{"d_model": 384, "head_dim": 64, "norm_place": "pre", "norm_eps": 1e-06, "attn_scale": 0.125, "tie_embeddings": false, "init_std_down": 0.0, "lr": 0.00026, "lr_head": 0.00455, "train_tokens": 646900000}
MLP neurons of a small language model. Each row is named by its layer, matrix (up: input weights; down: output weights) and neuron, and shows model dimensions 32-127. Each number is 128 + 24 x the weight over its row's rms, rounded and kept within 0 to 255. Numbers have three digits each.
After each neuron's rows, "raises" lists the tokens whose logits its output raises most directly, leaving later layers aside.

L13.up699:152118154119105113108129131123122103120113123134139107170109113153113121112144112094166127121127144128117149116136098142155078088133179158131094113135144134090132096148156105141093125142100133156136120083105117126141117176106154128113084167147129152142114122109094119127137105123174118110
L13.down699:122176115114160198135108133147099141141121112110109120133128153125114145125163152154099119124113135118146092179123132119087161147154088122105167133164099129155141120122099123127165157098099114108142144140145124133160105113168090099156138107135131122109118137146148118136161108118145141150
raises: ".", " ====", ".;", "====", ".,"

L3.up1391:133107152199125159108113106141108137148134115147147100147143130127080181161158123170099122093146109117138146100157128115115096096132121123112115119128150124119147128129136141127104143081170117125111154087159069148138107133105120146184125152122143142164153107140091152115152154160153121137
L3.down1391:106122147119147098181088137113120110121134116094142138121159136154133133154117144120128135127094169138156131177118103175090153191104120143117161132102149123145111140129159105152134133141132168114118103131135145115146118121149116155122142125150128105083142138117165102160133133138114108109
raises: " the", " his", " their", " a", " another"

L11.up938:133071103110093100151107142078120144144131107102116123157104152146153095140161173144069164113119148120128079124105174132105130095165102114174115134091154182100111128158124135095105137182133125114073111128202180099102145162111133146149129131107087115121126144105129110142132143168136138144
L11.down938:119156091128171160121108157155126120066099144132121094125125139125105150100103144125136110162110087101162178155088090100133122107112075158095127148172121111130154120107133119128157155128141124127155134111133085120177118088153122088121124107144115100111153106124122141104113100101140111131
raises: ".", ".\"", ".;", ".)", "eth"

L13.up980:155139138143118092093167127140114097103132119118100122105164162163154168133151127159152121126131159125139101144141129146110112146162117168116142137183102119121127104132109137109125116144129091091131136099146094126112128080146085121139122165191108147131115101080106137145153126093122108140
L13.down980:103148142148136111128088167184143112119098111105162142136075136171088140087131127148107145147114117094106124115131121133132150115144173108136155112079134088092108163124136122151108133077092158122091098151138144090155139163158172122154136121081138106117150110130124144120107124151107137129
raises: "es", "s", "ess", "ae", "tar"

L3.up1392:144119094125132117100110115125139123161176163102116141100102138116129149119118154189102162161190145096149156170123104119109127121113125144140135152133091124120158129111144127105147136121186121127113108117123090167143104180147102127114133118138091128137153147101137131118123046139138163170
L3.down1392:143091160111114121162132149153114113166128138086154155152085137147124122125097166115104111100071112147148145123158177123130098100088158135168160162140123153105117072122108095103149120108152119146132132171135162162116130166106121155127136151168103096115124100150135164132119099134127102144
raises: "ished", "ory", "ories", "or", "ors"

L5.up87:126167101146118104119101118100123103139161117073125175127110123141097148112137169127116083130119120101152169162169145158126142089116126139184152149148127119126136136104119123086122135086179134122111144112196071188135125153150128133103106126137147109102136133135146118136107154128159194160
L5.down87:160171096126078146134140133144142149145153130109102074138122162150136149114139125081123121120118108100145117095112159139127129151108146140140155168133138144076152102173112112106143138122144152144111149132128147167126145153097140134112122115166159159124131134160117125111136124130143119138
raises: "era", "ery", "ister", "eries", "order"

L13.up852:173132118106124164090122097156120144162141142133169118138104115159175180112107111182141136109102122129132146126131156117147139110184144119134111099149104109128137107120114147098124130120158087128140141086124103118132130141103127110106098134144130147116098109166123127124180141110134124104
L13.down852:119160146115136132143091120104136105106169114108125159093161107158141139145136157131092119147013124133149123090160122148124119081116106110138146149160163108091153140135114142167120120119120119078124144189148122128102117130101121109132134098136121124152173092139129096104099148106131106106
raises: ".", " |", "'", ";", "\""

L13.up1220:133169136145125115157148129115146122142132094143057104117105142143165138178162098163100147103129145142157106128165119131119104167116091119124110144117102148110131104151141084131108129135117129106085141119129113157113111139130139119128124118121125095164136139126104158148156112133136158157
L13.down1220:128098132096144165136118167135132142116164161147112141133125105132135103138116124152136135128070133121114118128138137142123165089126123127104104156133130090164150149146131160133143126170109141111097086174137130152139120135115107127137195143145123179103098157162086168139134111111151115146
raises: "y", "ys", "ye", "ya", "tt"

L5.up1498:137105078150115162110125122161111134152145127157125114128113163152115135137139102148132121128090110120124136081161130126141098117201148176147103128127098110142143132131106148131118176116149132099096155127147096130133138103096147153137135132142141153170154118111155133113141116138173087184
L5.down1498:135140176084134105146098091103129133125095103117121123139142085145147120127131133123104145152158175140156140184164162134072170116080117092095146128125155149138101135148159097135122118164157149150127168108134142145138101154155113117112094140123141089094088138123150107145120100159128151120
raises: " another", " some", " the", " one", " its"

L11.up632:186135150113139151088144109145128112130091094060112109152075117131140131133154166100128145112120158136155095157117126127137107120133131148118079140135126113127116109131123109111126127153103108166112137072123132134145136164111101122111110138149110092132106136140142129174109146143122107105
L11.down632:123066082179157129124107126134125148105145144170133128151164130162131129130105134142126124156138084116106150110126133149116157136182097107156160107120143103136116128129130130137136124119157167133148101175117104131113139094111168150143154129111151171146175119126160125130098119148150141125
raises: ",", ".", " |", " (", ":"

L11.up922:121102121109129118144154087103163103141070137156124132115141138149152161113130192104118132114139119111131102103102123144124150113157156134189118171163134103165106150177109128138148116165138131106122120106177142110135061149102120151118156135151125135146113112086129149137173154071144116166
L11.down922:116112150155134125108127129185110133082149140098088122170117082088102089161116111132113117120174144139127108138131111140113090139103137122112143141092145136127102115152130132081141156128093154157163111114149134119125152126086152145084082113114114166100136137129142138173140093131065135146
raises: " the", " its", " their", " his", " her"

L5.up461:147120057120124148128102137116152152163151154151147106126164132173134091125130123165120126127131155156153117135136135136135106139151118093143092112131123080116144137164167120131105131140130112117120117114134182101131122159148115159139158123157138087120166129115158144133105131155094135159
L5.down461:112127123155129134142137062121132152145115110109113125130171174123168152188161125177131116088144158125126130099143138156140111140138147115133136171201121085128136127125140101120103138114154138133146154151171112087144109150137128108140142136129138115166128085131126153139140125119156098093
raises: "nel", "ory", "ual", "ionally", "ories"

L11.up159:136137139103081154078118122147174135093113114112133116158095130140157164145146094125148187102122145109108154132132111152146067106090153146140162135155058081100103132123121099170113136122134121102115126070149174143131128141105126115110113091125067134114110144146087128132139141120161161124
L11.down159:106111136180165155116150118124086125154116132160106111111155199131090119136116141133116076146079116111096156127121165117108169114161076099128122123113166107128154149119131107099102123137109154149135119136117119123152102143150166153109136146109152102131142093100151145063122064152084130114
raises: ".", "ers", ":", " that", " with"

L11.up1441:120148127125110162095158139080125127114111103081168122135114086101162123117133121123092131136180128147097141115111143136141130117100140112125152140146114161131161122137182123160075132118121151137132104115136129140129125130121176166110106132150088123157140097156123125099104134143139166098
L11.down1441:155100149115153109139099141161113103110116161138072103132145140140115173103134151108130166135132096114140119119157109150156107134215103112164147147141141140142135143118102132102141081142138122123135087114159105113104150106103121091130112111141126110095111125123113113121144137161119109137
raises: "\n", " (", ":", "====", ","

L13.up1348:150105110140139152097161104107101099143163152126136080148129129127119113125136160181166116136120156130152124124100126131064122122100107163158126129125092164162129165137116145174119092154129086121134153138150146106143124121098110123152133135150138163127114169111172111170158121152138119131
L13.down1348:133139171115162165111088156165090152102105118120154131101103144128174118139127083108155137163152106152119139125143054135112155114132114102136131146116139133104118138137115149136111130086153142148121142124147133118133111143084099142098135154115144145117130138108143151122128115132122136177
raises: "ham", "hip", "U", "han", "WE"

L11.up96:122140093143131132110166133124064163130132098098122152094120161155150128144126148171107115164098125132127126145137133084161172118125100106100107130123118138147069165171114132098093152146114131163128139151149133133136141145111149179122086119152140126119147117082116117106122085137126147118
L11.down96:145136158092125147134105128131181099121112140158126115152150092107083141101135120109149144127148139133133146102106121180076091134137167138149147122122132132094173077092115128153136105099139128095131084131117117122119120103157109062121157122139093144152101125170146161158131166111139103139
raises: " was", " would", " has", " could", " had"

L5.up1431:113111136160095139101134119153130124126134135149139116120098123117103147129185160112111084107108120129103072081105143151129105125118170181113088159157112157088130132122079134102122143130182154083091155145117121163154108136145136151202178163155122132153141147170164140152108101134197095148
L5.down1431:158163150121136094146104132122135143118107125104111113154146083158134118136073111121113158139112167120139156164168130140093165141123101098104118104146139110124146115131188098169127133143057099141134104082113144146110129132103149092109086097123120109096087149085165166128118133145075168130
raises: " its", " this", " the", "):", " both"

L11.up1120:151144142104115135139087127137098141111090156112158107101106123116138154114116146142132133082126101144155090102162111082115127131103121160145075160093098117117101134138157127136125120149121099135166079096138125177169117136122120132148097098136122118113074137152103114159113150129133116148
L11.down1120:124116130174124085111109168108119149144155140178143114110118163181120139112115137122130150143073089091127136105110107092134167094161108131126164141141149089137138127175114155111137105109127100104086148147142136144115114158120149072134166094115098149127156127139182141122108130143110111151
raises: " which", ".", " whom", "oc", " |"

L13.up978:127131151116117169178115169143110141109138159148131131132088128159176174150153131121107136151128143129175150108069080184103158116152116125130091085133138134102109121126122117132112146118120145112084162125113063116138087148139099160135149153120142128111080117128151115136143118130178112143
L13.down978:158138122119120104130092081147183146146137136118136132100110132124099124107116104133128148102094141134140079124121148099082125106122118114127100146116137141107150123114138112144173116107103098099164127148153137144158132146144124138112114131102118117170128129106142112096105142165104119171
raises: "ores", "osa", "ares", "ock", "utes"

L11.up550:124125124113072129125116098117143075105109131115133053107124104163160156109151139142113106091180113138137104154146155102165112135153066169098121128142154120110122108131178097109112164127157110070136129130143111126145142142129113059161121138117125134103113137115133132167136141127127181135
L11.down550:126123191140121134120134153159176153113136146134105115128161161148109115141124180145147174125124092079138146136112165121101125182180096121114122087127152090151126151144134128142154093149095107099172128130138135132077128131108112125137120158114138108127095149120156134101136152070122098145
raises: "ward", "line", "way", "w", "le"

L13.up639:137156135114104098138101124171084137105119145094115178134145143097163138108133187109103135144100131115103108112116121105138087089130161130117130177155119158117146136112137107132112124099136118099124128094109128100155144137126157120133112145125112118127177123140119103147179112146125137148
L13.down639:074128129141148088130175119134094149080091154137104150147126092131123124109140136135160121137103143145136118097115138124149121143158085095108139117107133131118169165134132117127132141115117112132151140107088150088134180069140163125126138147080119070144118104168166118158162109100073084106
raises: "\"", "ective", "tr", "”", "ected"

L13.up629:123120131121179137115123117156109108139098118115155099169071155152080106169127134100124164099110167188125131165135093151128116121133139149093110129122107144137139136125139146160126129109125115110147119129126127125107056179133137134121100113152114147149115101093144090135108132149130136118
L13.down629:105170095147154153154103096136130120137119128141107152118117086166140162131154163111155099150093117137143101131125138131146146136113098120125144109159124130103121123138114125124113111147105121129150159178125131108148107096196126116202135080135135102124140110092116100128153115092128109099
raises: ".", ".)", ".\"", " respectively", ".;"

L3.up1177:121128113151155128144138113127145040111109117102162142143167086096156126117147138163111133112148169106130156151127109133159113133129117127113169129170132134110118125091149118139110141129164138181118118114117101139107146150106100110135102167136116117126122174157143162175125160128132127139
L3.down1177:136110124135113135179154089116139146132132164177106111184186144149161084144138093109166124143095120121148144135168149161104105166156088126075145113105138131158141126132133104093115117158128146111150172167126156115115127115142124137106153121155113135109139096135164105149127109138146125142
raises: " –", "\n", " |", " (", " —"

L11.up641:114101111101151136144123131140113155108129151115165133137100134171133141131077123157149132118107130136130124152094169142165141162127150142118150124131068137142169113137104158123128140167141113092154173128134143109137067087109158131157146140150155148085093127132109148108111127107127129153
L11.down641:153169172136152121126100139130120071160125114121119143128171121112108090125140095112100126124148151136088152130174130083095127067180134080101106131114171096082093112154144130127137109118109109133118116132100107153143167108165107125101109130110096125175161123111112124163138108171126139111
raises: " music", " songs", " album", " DVD", " film"

L11.up488:164120115149163143103094109144090127183120095094160113117111182123122111155185154123161125103126120158115099156114168099128116095127157146124148134180154129169134152131103093121145139148147143134117132151135115164149111143095106145162114146114142122132168128132116128102139131104129091138
L11.down488:119108128127141134132139135132122090081145134107120133135155145118103109127123118157104157110111133148153142144089126125116130093080110141160120089101119133137127104129148107098124131167144131172121152152165125089150161168117115125125119125154155123133110139098122163132138125176119098150
raises: " the", " some", " several", " another", " its"

L11.up872:138101127151119145105172132176134154158137122155142110060101190141097145129128133165129154166152102155136106190108099110135128093116119132128137135152119171143131133110144131153130149109118146120115144119173118124113094128133125130172128130097106152154128122112073114093129116122156125104
L11.down872:136149139170135128100123132112157139114144109153118091130106109169116105101153088148120141110120130142146111148137121147126128114154115113138101118111159105135142122144125110114119100133175132123085120147138139131130120112137161137142182069113152139143112164163141114116125146114163104137
raises: "es", "ts", "uch", "ew", "ians"

L5.up170:127168162080110177104146132121144126095120109106131096164113092156153152161154140145124150138165176147122092140087129161098101132082130127104105156102116068123093152141124121126145133126103123103107093075151133153135137153133095119140073129121142130148105174119102095140108128148130133113
L5.down170:107067081133136122155086160165119098149165142195108130112155142126136086124107127131112121108107080089142138095148112100132134114174130131154132117168146155153167125152128168127095125109132152134123147147131113111143098118126152147162177101131116118108167063156185169137155149148117110146
raises: " (", ",", ").", " |", ";"

L11.up1009:100142122161144135141150103129116112158148125163139107136121138194140140149144132089093109154122162083101147149134128127133079101121130152089099159170143126142156173141158096132164108147125110152101117076076148092107156132130152134168141117150123086088131138123118117110141126126122173129
L11.down1009:073138134115145155078126105101085149124130125149145128107105101158118097113094142141124100125122097116157132137122124170129102159153104136162133125153141129135130124137128085118161156123118162109159127127153116125126137075139121120100122111106132139093148127148116106173132118135117145138
raises: "\n", ".", " |", ",", ";"

L5.up365:132129134102147122140113102099140139100132129101104087128127103165103110121127116145113125101113119139167133159139164126137134114116116096146132118153150098114133107131174137134118117128095129129122145101140155133169134156119133096119126127158099136130134139105115113143121080153130169133
L5.down365:191142112108154121124153119109139121110130160136151149168129101123098118111094103130132115134135130179142090167147111129145114160120080133125162091135148098105158134115123134100137073162060128134093124133118129125150114127148138121086148129136110127118102123104159104135119096134082146139
raises: " these", " this", " its", " it", " such"

L13.up1450:156113158114172133160133150125157119114130133103146134123139107161122081147117117131115114096146124138144162121115134167046110109157113109140143143120137166131140137155152130118109086139145159107098057102114183159189099196129109147108098094109134085121124139143122099105144119138100125150
L13.down1450:141099090135144128128137118149166135100083146117116156143094144102097168103131162135102137146181151125134123138125118110136124114119118169130117083100133104187125106134129101122146133101097108139109086114132097129112152107150148134145109169107127128096128102111131204162080155126157147094
raises: "s", "ines", "es", "ies", "ists"

L11.up406:161097134133141093098114102099170172142130154102145144110146082150133094106143152106140185115179132114116113118136123161162170102123151122121156198126128150106133161168102102135187115152154142061095132150131107135152078135128141137157122140149122137120107127152128126147144121124142156174
L11.down406:129131142120125166128131081171136119075158134113120138160182162129160123147127140119104136119170147119118114161104127139128124125105130128111096107105138098094115098115125105105124112184095132127109101071153137158125092142105110138104101087125100125097083060139110163127156120142101129125
raises: " its", " these", " this", " the", " your"

L13.up710:124117096071103131149128204088094132128130124138113157101127094127153122129131152085100104125155116123101126170117168134152109101123135106116153140136069111114091155147180127125144112136136163155134098124104133111109137143160153146151104104163143126142176170154116111172132113148124122129
L13.down710:167121150161101114143131132098138151168151090161132129115081123132123141145120127156148124175107129106123109119152122106129144123098111148100134095142141154140154108120110143127148140117140124124124128173127110107137105106141118176131138132103141134066097112156147127170109173115116142114
raises: " |", "6", "8", "7", " and"

L11.up286:100108107126127156143133114116138131151083110115130093140134128154130121099176135091109131133175133159121124122188078100113147132178104159123119102148143101087123137162143148116113132122137106133123114120157111100089137127120159128102135117130078146155164162110128150121131094120109146143
L11.down286:158105092135129111117133149147128116134089068128117133130122131125138126129139096111163106171082115120099144160136153140128151121122122118148126151103109129119123161103094156122164154121128158149099118124123139120135136119085089140109135089151086159169106142133133160115142167126127153098
raises: "ests", "oun", "ish", "ih", "ference"

L5.up1043:127130118158106123118137118117120185123132101136117131125126122136127185133157135139156107115103141089089125083145134136119105093125198116116141148176142149142126167144109146146147121092199130078087181128119147094138082104143090130152144158149131131112109143106106134124176144077173117151
L5.down1043:122141163090147119148137102118161112126166172102125105106116162108105101157093092132107175129129113106169110190100148114114108124116098145128156124090118096111130132113143107094124102150054166136150100111142116130150175154128117138096106079118110106129136108181123111134108087145067186111
raises: " its", " the", " their", " these", " his"

L11.up982:146107132122073101102112138119128124131111136131121108128131140133134124125141155125098104141140063108107133113116139157132140131161118150115144140182155129096099125140150127165147100107142145151116136095149096122128138111108126108126120082141147125165119140143117125126155078144104132141
L11.down982:112125118147129125116122128143119158118172145173091132131162168132101129130123147132173125123066084120114125126136115172104128146155098119161146113114140116167151120153108095131151087086077129109130113164097141107117149090099144171121155135154149114120108111153131153119116115125123124121
raises: "\n", " |", ",", "-", " ("

L13.up641:120133113138099130094111114121124129166127134130103122104113160138145137143151090108111095103113107106114117105114105106122100125194139127149101166168123145102112110111126120114125139144135143094122086134108101115127129106129123154163089117091128117162141087120140095130114146134173123198
L13.down641:174144143162144128155156124099136135076102081132154104159117111159136117120061140123144160164126143155118101140124115135099173113135105139107132131109113089140132154141121125161095076084115114146125078141130136121137113144117129128118097148126089143110121100103145125135122136137159131136
raises: " that", " this", " what", " these", " its"

L11.up33:117131158100155128097141119137114159094156153144152131139090102099098146118139119105110100143157134140151160164096096102124115136115177182149131146126084104110111124153104133152112092126095127106109098108124067105131123132130118121126149120111105135159114123170113133117097121114128153134
L11.down33:144152091173127143108111108123103125145130109123118149086146132130129097149126115128132122163111111104140119148178129140102137114140075131111123126161161166127148165126120124144158176096127149151160137101142130140179129132073140160122127104119165123112171097082121111088103161120104102110
raises: ".", ").", ".)", " because", " due"

L3.up1468:136108121146128102133103121116118128134131162124117091162133087133112109129072127170110147129123136142148146124159151133121141123101107120157140151134126156101126115136132060103127151147126124132124120149105105111139117153150121091129132130155124156126105140094112060114124095183073146159
L3.down1468:123122157135139134143122101153114146114158141102128147145112126156100084172094145121108138136112135171165090200128153142119130170125125125125123098109102094143112139115128118113143130146115141128108156116133115153113093128198142083106126125098108091131096129154123120112127125112102144118
raises: " another", " its", " their", " his", " him"